config.toml
n_layer = 9
d_model = 256
n_kv_head = 8
vocab_size = 5811
positions = "rope"
rope_fraction = 0.5
attn_scale = 0.177
tie_embeddings = false
init_std_down = 0.00245
optimizer = "muon_variant"
lr_head = 0.00945
warmup_steps = 200
decay_fraction = 1.0
final_lr_fraction = 0.0
dataset = "wikipedia_en"
MLP neurons of a small language model. Each row is named by its layer, matrix (up: input weights; down: output weights) and neuron, and shows model dimensions 0-255. Each number is 500 + 25 x the weight over its row's rms, rounded and kept within 0 to 999. Numbers have three digits each.
After each neuron's rows, "fires before" lists the tokens most often just after its 100 highest values on Wikipedia text that the model never trained on. A number after a token or word is its count.

L3.up907:505489483519478529482511490502471499518482515494505479500516491541543490482489483515541542546461508571529515506507468514487536514487486543520555467507503514495518511506480483509519501503510489486492512512506541476519473501523526496474479492490483475493477508517474480506496455515474470475530486501481494513499491495520479477550484511524502468492500558471466504501503490458531512463500500462524480464545501496505534530507521505482502501530551519499436535473458550515461517459473514505460481481484501474482532500519561496528486519514482541493560542492510472535512464502527492506458538496488432464477520427537494513504524515476522486483507478495517501473469444503448498457518498470473473485498476519504489500497480512504514484490489459519527449456522495488510504494519474
L3.down907:459515518507453500487499488517467499505513483479515539479514514520464520536496518469506518470537484463507484470527498474492498502495516442461533485495480498523436460484506475538506500526486479497487508500500510567482458525516493502521498501484500471458472475480477477510505506465548497512513478550504487444485552497464510512456461495552538475523547496520466523536516481525467458502510514481496533485511481521477503511539515534493464495503460472460535481518539553506499518472524522504488463521466500511498501507543493501462513509464540480514534485481496487480509511477542519489488507538503501541559521481478456541499505502534508556498472497457493486488488507525496471530492474530525543456511504522490495517536500501497488524470507523492509513534529486489479497518496446
fires before: " a" 15, "1" 10, "0" 9, "pha" 7, "2" 5, " |\n" 5

L2.up604:500527476471460536512464506522549472490494474499514463497491508503509496523494473501487495513516477518513494523483486465495473473520526485503491491475454522514512507536509470490525520472506520487499518525454483544473488518519483445511447506482513483517517528467500513549493470511523521540495501458504510518500474501497507551514529494511502531505509508506554482519511464518457493442506515512537500502491448511471521434496518552490453502526512502503513545478486518488505508499496478522501430487521447497455478488510521504476484511513498539479502467486470536509506513486509544498557522537494467484508535533466463506523512505472504464522525579499497505520545469502509456555467511456480528499509502498467510479481538477516483481523505489498490499460518531515500496482563523
L2.down604:492551510448531494477463515562500529493540491494514477471507524490479470444478532517481480447479466507482448474503480496511499500495503530514546523497487448489508500502474470475459478525506465509456536510549500534514522514499532546497465503486486550498485535507525487504491493513522503547531542425473487511490484505493493505399498521506490519497455497480501507517476527476503503513472514475507464475466541501476513529483480481510498516481534515484530511513542516486502475546547476482498526533546522486518508488493484490529507463487506533523472505541479450506524499485525530494451478508508506473531498526509526503510534503493518481484482471530505516505504486518481514464545550497501489537474498517481501487474466522508497485542484518469495485518480487484501510474482513
fires before: "==" 30, "===" 12, "In" 6, "|" 5, "=" 4

L3.up336:517498474503511516504512506489495530475527527499461535524500492486477461494480496499480491480485471463522532482508489541491504484498530505481463516501554480481543555517473500509491520485498502462492493535502499503477519525450483500533527504509506550479545498483464482512430509488496526522522463456512517471502519503502477516510491466500500480562515542483482491508489516505501543465515495481514465476474511434495476479477490473508578519511491483491508487452520470537503448501519489532493530557462526518505479511480522489537544470536485509504488475492485496529530547483478545498511475490511487506469514491534512484482535506542517502498455516460558491512465448484496561481490508471481513484510530498482519453512506529489498508517529466507512455476507469510480498484498549
L3.down336:514472482481463494502488495488504506498492467535511498478498520495526549474517484503514521473502493485488512499498517482527480474547453498545526481471465504539430464511514509518522434478521438493531526501479528484526520446519526496499475536489484493542460526527559508477513493499516529459464521528509504488481486514505539462534486538519447522469509511503529524496484496496512495507486527535478548535527474511507484507531490488539464452516490508525516479558477526492496500514502511512499456426525492486481514511461478518503471529438533498501492548531521512485495484504545479523483516491494490475517481491487496514509484489473493505495498499506432511480511533507461465503511489536516487514486493495526457541497501476536472490513485541469462539502510531482493526526517473
fires before: "0" 23, "1" 17, "2" 9, " |" 5, "3" 4

L2.up1218:481486523516478500526483475516505499530442484527530493489552489516512520473491539497517528500538493491485510497493476504517490507525570486525464491482484533475536539502480492519524574493464495481468486456502501531503506492496514447533477525467552515476510518496518480567497517473502506510481470556512508479497497483512496483484471440535480483500490533484525473499494502509435458500473490501496519517530505502531460501522477508472521526498494536514483506500481519512504447513427500499488474468536513435513502481529519498511515502510464518499449492513459516519524559477496509488505460518461529496509526483463508516507492533496516492481491497489453498506513513464519471514496528539538470472485544530460523500513450461478517502481506486480492487482521491496465514527530482
L2.down1218:499515491471469514468486539538510524479504487507500512476482529470474503511522526483465449469493479531499506486498518489549482527504532537524518501531491475492569489512490486479517500519509477505447481484509518540517493536522517464565507503508494516512461493493495534513485493514513490544511475458541476500516467488479489500415514486493482515462489516430519524514472506510523496544487545500506511511468499484523533528479456541483467474511496511530522511483498466503513486509512473549483514524539468500503480529496514532466510430510484496512478498502481513530517494542501550522534521478500485462491550453504460476457470525499520475495516480511473486518531471480506485494516511486474490522519542507495524491485459481483533512520466544469488464508476475479502528444525494
fires before: "==" 31, "===" 14, "The" 11, "S" 4, "B" 4, "In" 4

L3.up943:461522461475430482533499506476503537485493466466469473528517497526504512487496525520492469510482496480472539479525533491552528478506498486504509529510496542547548536475560525520477509470492518509492512511478487466517515457506521488527504468461546439470439505488511530564530499475503496503517478506507527529495514486526520504495457513506470501518474509462525494511504533491521494455486491520511482504488457477488473460591517456473524535504520485472500512523532496463467493503493497530487530453518481526439483493473493465499524488484506491533537500489443505518543512481502516510478466521494509507497542512463497487492485499518502506537482496524494515515537487510490474512523506505500559465506523511510499528470520514500476501511496501536500491527451474530498500490489475
L3.down943:466485527520533548505504519506491474501499526515528503513482481492486513517508472498523539469515487517523473495494471456475470523514494522489482503513478484488479479494445446514526469517488532484492458535521479519459510519478476502480466527547446534526564539488509506464476493519480512547461515489497480500491488460498531449496517499503499535493520482537469474518421473477511497538519501474482492457519544541528515545458516545523476479484468502483491477507485513563514486477521501475512515537523489473517531484547485505547485499509470492526474528513547517483460491497507507498515510491520503500502449521538524486507499479534469496477523460478513492519509501465499504495485470503501479539480496510554494470533479477483537551486485524472513466487535505460507500522516507
fires before: " " 46, "," 5, "i" 4

L3.up1127:523476532523475466475509468512518450470494497498450542490460495495486487460547524484540472501510487499468544491532474496481489511496480493520524489509507537520481498534523518535487548516481490525505510514512469505532450508497472471515535481544499479485475521535464512518527485499477522477524528480466490465490525521512476500517507501501441523529501523541490478509522512468535464530517505468468516451468482465519491526497484484455529509527532483495513485505483488509493500527501525517479553580495468484494490490506489543486519493520505490513464518529454515457511519482475525521464508502517483460528513517513493524503513513508447502471485479494510557540534516515474517487544501481494505479527498531526495477496530443501494440497538485464467496494481506503449493511524443
L3.down1127:470529489534512528505463499496454518489492442466533460463494484493491532533490474484466518484521515540479482477466542492528513518482541505494497503499504517496535498466483501485545463478475512503475488507508517495513530473497536511503494528453467486495506452503507537519503511465542478555449493493533539482495479476486493519558504503500519457527460523485500525516518470548484538463540521503530484509493548482470514493536510484531488534478503537455497491493492473496517493498514464515522463460524551529486524537530461467500503504484484491486518471491564476512489480504550497475531504486469527555472545497496493481489477476474517459504514507484511467489515532484544472510481523482498465510453533484487533518478480532489479543467505475486512509510487494516526518520486515
fires before: "," 22, "." 15, "'s" 9, " in" 5

L2.up779:495471482507495492477494508490482495515504468476487474540537545564494488491501462500493511494515529495508471497469503501455502495576499488463507470535498473515497521526525528492515472530500542484488471503512524502498505539515449468540473535527522528549488518488489527527470513534488468506497482502504465494503492491481536502507454488507499523498503508531560499486443448506421506503490489473509493524489536464472533469475478531512510485530541477486557491526477500521499487471519500523508500500481446468484492541493463490535542522476474506453514496496513540493480500496502491503496508488514501468498504510481482539490481477534515499508529463517453494474491441478527501494514547529496479523455502523525481477493514547507473512515520502481475520474457473454446515499509544
L2.down779:500498523497490519525455484568512483465540478486529504482491484430531516523511541460491482476527475487487507503450486488473503477465509480533539501463524529492520536526476511535475509495518501541496490490519483508511476471515527516480524484468513517478502484512494500453509490517457511517508500504497535537500498477527482481431546516532531516506487521487452481502476477551505513514489559506473487483508489508522491494521533485453510563488497489469476515514496502518480472478466503482501497519510562505484491467507516466467481459511532523527515504524478483504549497488500466456521461509500491492511462521521503491498525510469514485489521538483519483552546559492476478517481461513472465470536508504461527544487487494493471520511502509501494504511525515536539450455534495
fires before: "," 35, " of" 11, " |\n" 6

L3.up196:518480526512497515458516479565522521546496497486460503495511517487521492478525462505451515463500510479483455511496477489495530477510479540534488486496514519490465450513495507511512525502493486459506460487505476494474503506518549519456474497512520484511493521521516475527521499490506527472462566484513503542424471510561516520502494485484489490492521498495494469481519478473500531536478505522497500498496528488514480556502457521459430485471504521531474510497528436500526462513515500493516483451477481507533508500536498519515501494497491489496464492485495508488545489500472515508487533518483556511550568457451532481505529485461486473501486497564495502461524479522518488519475491506456489465472554504490513515511499524496504523491517489499540474517482528473512508514525517
L3.down196:462509472478512506503500508465472492479507481483545538458505516509517487483472554507532477544484515465531546502497486478538525515481493469507494479474480470523520518480451506488492523495509520519493518496515475464497515501475463463500499504494474508479500514468462512473509490485518465529524475475535515507509544534513500504505540488546507522466534494458550503491498525524540465480523501471496493500489452497500494474464572511505556512546520478513508482513480497523488549503483504467466520524501508508502495496489517454470507516472534487494524511547485530492455494503512498510465473493550474524513427527526487513492484503533542497508517491437461501527480498526487476487550533507522483485533468476526526473467465457498492519522499521479479476522509519579477496491494494
fires before: "," 43, "." 9, " in" 6, " and" 5, ".\n\n" 4

L3.up977:514512516455512538474489483488490524502502453524490530512510520505490525538484486504516503523506514517521445508478511522532508515514460478514475516504490477509516503471470500540497544495514481487509461442535463471501510489535461525496484523455500489490496530471485514514510490504521514521507520542505527513496488436515518516487482492486484450496493540498480525532544501481501507469537492498483515467515482454493487478538486513508476515494479469475510460558528533486502501502508502509498526525521482528557468511541524483562469518521512530476498443478480482476512519477521511485474520502489469459516502548495530446523486495509473519459492490502513457452508434460503519503481547503492527514514478477507522439545487511528550510508505473485491523452487529523508537523547478
L3.down977:492488499527537456462522499460527480495489503472497555504541480468498491496538453494478472515511467514489543472482523532495472449490507505482515557505489473516504464520536550504494489500470503523460536534510463516507468484497527471475444451507468534467511512508497507456513505462529527515513492466509487527513493530510501488514538487506443515486509489460517446527476491531534500504487535483552461471513469522551485515492528499492509465502521544522508498506488463505515532518471500477468517536472521478433527551480484525491511499500483504482511543507489487502501492541491527498527518521479543511458515487517509563474506522502496507509508548514512495525483513526508510487501518503494466517461494508496538512490506459457457512493506500493459504475515440487472481513506524
fires before: " |" 18, "%" 15, " |\n" 10, "." 9, "7" 4

L3.up278:513523471446468510470522531492531502518512473490509524438539506520505489488467488483502468429527438525511485487471517511499503471530535526520465491531483513532555483503480492506481494545513468496463483488518502560514500508487561459469444522511503487510476512520507483512489535489492505514500450504521450525505492517506490508445517512520477541486518526468499463544486501547487507479498520512531496512538492498508487515507506540465522499526462516529496510504497516473513473529485457501480462496537464494487491512539522531491509473517503480497447494497462516489504504488491516530508489500468524479530522490480491463444479518501520525486573490527541513527502483468508524506462521473505464499531516548446509472493501480481520514541476534454499489494503495503479512529507501
L3.down278:517519461459471508461508511531542497492501499491495499455507533516485460503469490504508468441494443506549473486480512495482485483496552522508489517524495495531512477523463469472481492526511470498439483487495522539476487516510567444508459496536513467511471507505510477511478526517499518567510484463488478521489479535534491500420521526540460523516510523460476486520480537526490524509471494489508493486529493500526517504514469544506491512507464510490507506510486475490508465538487464504493472526564479499466496509534535534503502484491490496480470487524456515486512495485501531501501500535472527447515527521483527472483482520495509515474534501549472510543534453490532520531492504474500502518510534533457524477480492499493514509529475525470528477528483506486480538506519521
fires before: "==" 30, "===" 9, "The" 8, "In" 6, "B" 4, "C" 4

L2.up505:481506495477495487532543502505535511536526529469467503497464523490505491534507527490499479496488471473510541507556476507513495525506506449493459523488529466462503514520525513553524489512479469494514482525503520499544494450494474482503504515532479524481441535551527480490520492504531522519518479518480483487491516509517486501520541512457482510499489531513505529517458496481518510492492511513475508497483472469485508484450525538506480498537499537471533442512525499508475502491539507497509503505486463505522510515494531489463514503533543502539452469440496527545503529489513452511498437489473482519480514485477477474437495467556472479524469480496493488510484493471444484513484519513494516519494514496497533493480434529467493541510500445485530497488496530439505489500530523
L2.down505:491471489501500534437489531484478504525540521528521500509502520495536492489499435539504486466498503473551493471521494473510507501505477540479494499519435504465503499494513572514494473465495498482493503522500519498469529500496532488487504464446491547499523484527488516467481497485491525490507540497481534540483511537532516506578506515479497532499492518504541467524496526515504513530540521494494505474441463489540493482493507455518524461487496487494547516507523485527490476510484502528478476493466521470531511495504478502504481489483503507510458524484513472506535515511513516519507529458504460492484449452514485469519462461464482501516480521469512507507485487502499459511499506566480550471513526492493487536491527476518469552521479520502486438542482463508542519482480487
fires before: " |" 59, " |\n" 7, "," 5

L2.up1243:490525446500519495495502481538510522553554483478444500488510502523457493485476492514510505504482528487492515508504463470493517479502454520501492502457465448475507509507500496516472490492531503505490471482469501510487472520471523490445511498516537520516545442566524518512455456488493527529497495489483522505490534471499488497464481496457482537517487539511499522552482512491442515519484501472485472510523490493502511528532507470443464524543502520532515504483469540509516524489544446517517567492500466511533502498488465480460520502454518528493474481503519484528467492477502525468491477520476479519453520518459514498502488478509527502487521494545477471510508489516502489538523480539511459461489539527491511510528484527519513503545492537509475492474492474456503466486480522
L2.down1243:460482486507498497476478535458513515490484522507560515539490537501519506507511467521445503475540466476506490535486547481508491521521510476501508478548535508531457463507488485480513495524530485540502511511524496490488496466523499517497429469502498491507462538474446498480514555523526507503495543467472488493508493511500464490531511500497510475485526459494495520492525473496521521473508484539539516514465486515515438468503476516489518497508499497501513499515525485497492492535493524483464463509459530483470507454514547497515505490546493477490484500482495494464503516536493511522486519472523491502514483453527500516505493529502493538499440510478489516481515456508545491446473524444494514543455502478532536461439551540487503468483502533517529480520508553520516526506494480
fires before: " |" 41, "." 10, "," 9, "-" 6, "th" 4

L3.up519:535516510506538488508549535491471485527526515512505554532518447486497525545544485533500485513530526556483550499463469530498542449496485512474486519505475488495526500475463460536506519487525509482488485502531492523497530475495463503484484476522525524465442510512538447484508533513485496501473462526511488471521499483476473520504538525484459483466481541518532493523520527504526474528532492520500490459505519470483500538511462480421509490486509458482534545490507495472475482536495486481497520547548509507522518522533517532509499515498488506507540495507501528499456488486520487529516470501475499491515523483501494474511500475515483474462522485457490519464528475463468502494472479507496473515545518505491523501508490478493521487525468545476485520493454487491457453476527513
L3.down519:528512471522480489480506494479497526501515463514475490475503513497497518474431531476507476495454454505504532513502492455517519552470512461502515486508479508480478509506524556474469512514499462532528521508480536490488488521440569500506517540483535449529521545468483512537531471468503471474517493509476504536498465527526497456464452491504519483510530495508502509445468534511457523488455527489504514537499512522501492465516499529578518508487476502521488500491494501513497475471484515499472504510470494487449497514445506457485480507511539485482502492558517524487517530500502513490492520485476485529490528529450528487492518489484531577535492480527484509521482496522457485498513479533496505481472532519492517471484496504517501528525491502538479504504513526511519535476463486
fires before: " " 20, ";" 19, " |" 18, " |\n" 8, "–" 6

L2.up945:495458479532482516505494488499508445517522486533519484520540500537485499538491503507561512476481517487500484470534533536494480468535519509480473494451481488475512526533488496512500518452521490499500496522491516508553489491525501500480508524520472495486537498515494459509524495496542533508544481505495477519506498459474502450494459508473442487540464536554522494566528487502503485489497560510495460517497513508553474497515487509483512543511466510478495506470495478481523493527488504488488532498481474524536526512459494486459509487519493558474477458487485515496449515505517494501495489512505516481551508468531531504491484498481498482516498504487472512500482511502490483522432499504491510468473463489494529479567480538501475495515521512497492480498434446505560482475535444
L2.down945:488488488502502515494459511488503523518481465513515460483487483496493528469480537472500515477509518520483476515495465496499454509502466485485496438550516538509483481523481492534522491539487479495494536459503489487499505539518455496503516490456498482509461512489519508512495593484456499485523516455516522500487509481516493523519522498511541476481528533513485478476489516505505507544500464492474525523530502499434508509512503513512494474521479461503517514485495498516500487471450501509514521469504480505513453502525507507522506462467493446522510501501490526498573483486487531510482530481518521480492467530491469459497530497510527519468481518519524500479470478504513504471546544514464524574534531535522479488442523456489533491452488507503542508549548540506499489511451524
fires before: " |" 61, " |\n" 12, "." 8

L2.up892:509472475464464487524492472517501511512565463450491526529540565493493548503497472457498496502500468455466478532490538498486517500555502470512497496515555486496495545463498504459498453488495503474474466531546499502470498490550507520472519515537554501525460499538461509547505517518494500505504531470495529501492491508501496478491511487490460536457521493512544558487529526486501468487511497474501491477460507478471492468476468506507508505470509502498507508495509511501468496494471503455503500529494489515474489477515504499486518481523503499531438500489478495485522492503501455500502511512483473465538492491467519519500510484515530525500535450515541530537489519482508572515496486523518506524421542504518518462507502529449513519549507509492480499516515481468517501481527495
L2.down892:497524534525536468498505511463525513463468533513491457464493466460480429500547520482504516517521509508532528515505472512493521517467518508485505485479442521530497454520507506515493525508532481504513523501462543515516505498468517496492498475501482461502499481443533502454556513480494512508476504509512464490525496464508498522447496499489518490501534460483493495517501518509483490496544512458498442537548480534528516465535532471498537527530491499511483497548503498502528517548520494520521481490518511487508477501479516542503474513519530494514514498507538531512500533488491492497489475472518542492487514494530468473481490521477466452474511525501430449518500494529473447512520540496444507487573457469467490522513495490537488514475481462490491477508515515512523495494478493
fires before: " " 58, "," 5

L3.up803:534506517491445500491541455487509484493545501509511491490514504533504525511533487481501471533488464512518571509503511512501486513509509476508519508488531493518461498567500497469519496534493481494521498513453531528484547475526501516459521508533481524505507462513476503511494469487511516507518494538494501471496504466533527505504515467474529458494527515480519528474478504507487491466523503511511540478466471505507488466503456527494491487498505502501485528482537489505515483487499499505501546533483452481497512448473504458515516487513481471494456481447511532506451506479478522466558481436506517508475505512516502507434506501501491513554500485513542517542506470541468517451525465502505495479475526501491533492483501496504437525490470488549490493516497522431481561493553477
L3.down803:496502479512465524466486510476509541529478476513487455514489471516533483482460483501514484491531516489484466451485497473513500501507486525521482515476535493514533508476556537513533499477478482514471521535502482508487473473504530514482489495454512488436496545477541473508456555509522515525515515445483487546472454521462524492504526502470489457493517443517499487514524567503478515543520501503479442534497492502532540512499516501486486526489479499469511500531517480481516501482494451510499487493510507467495502540505480485532432479475525528511503493481482479484514518504531476521509554487447521557493514514491510535501511507472474487456507496437512469495493505481534509517513536491490506501509473503506552491482552482512562497502494486519472527511514493486532481524520538
fires before: "," 34, "o" 12, " |\n" 6, " and" 5, "==\n" 4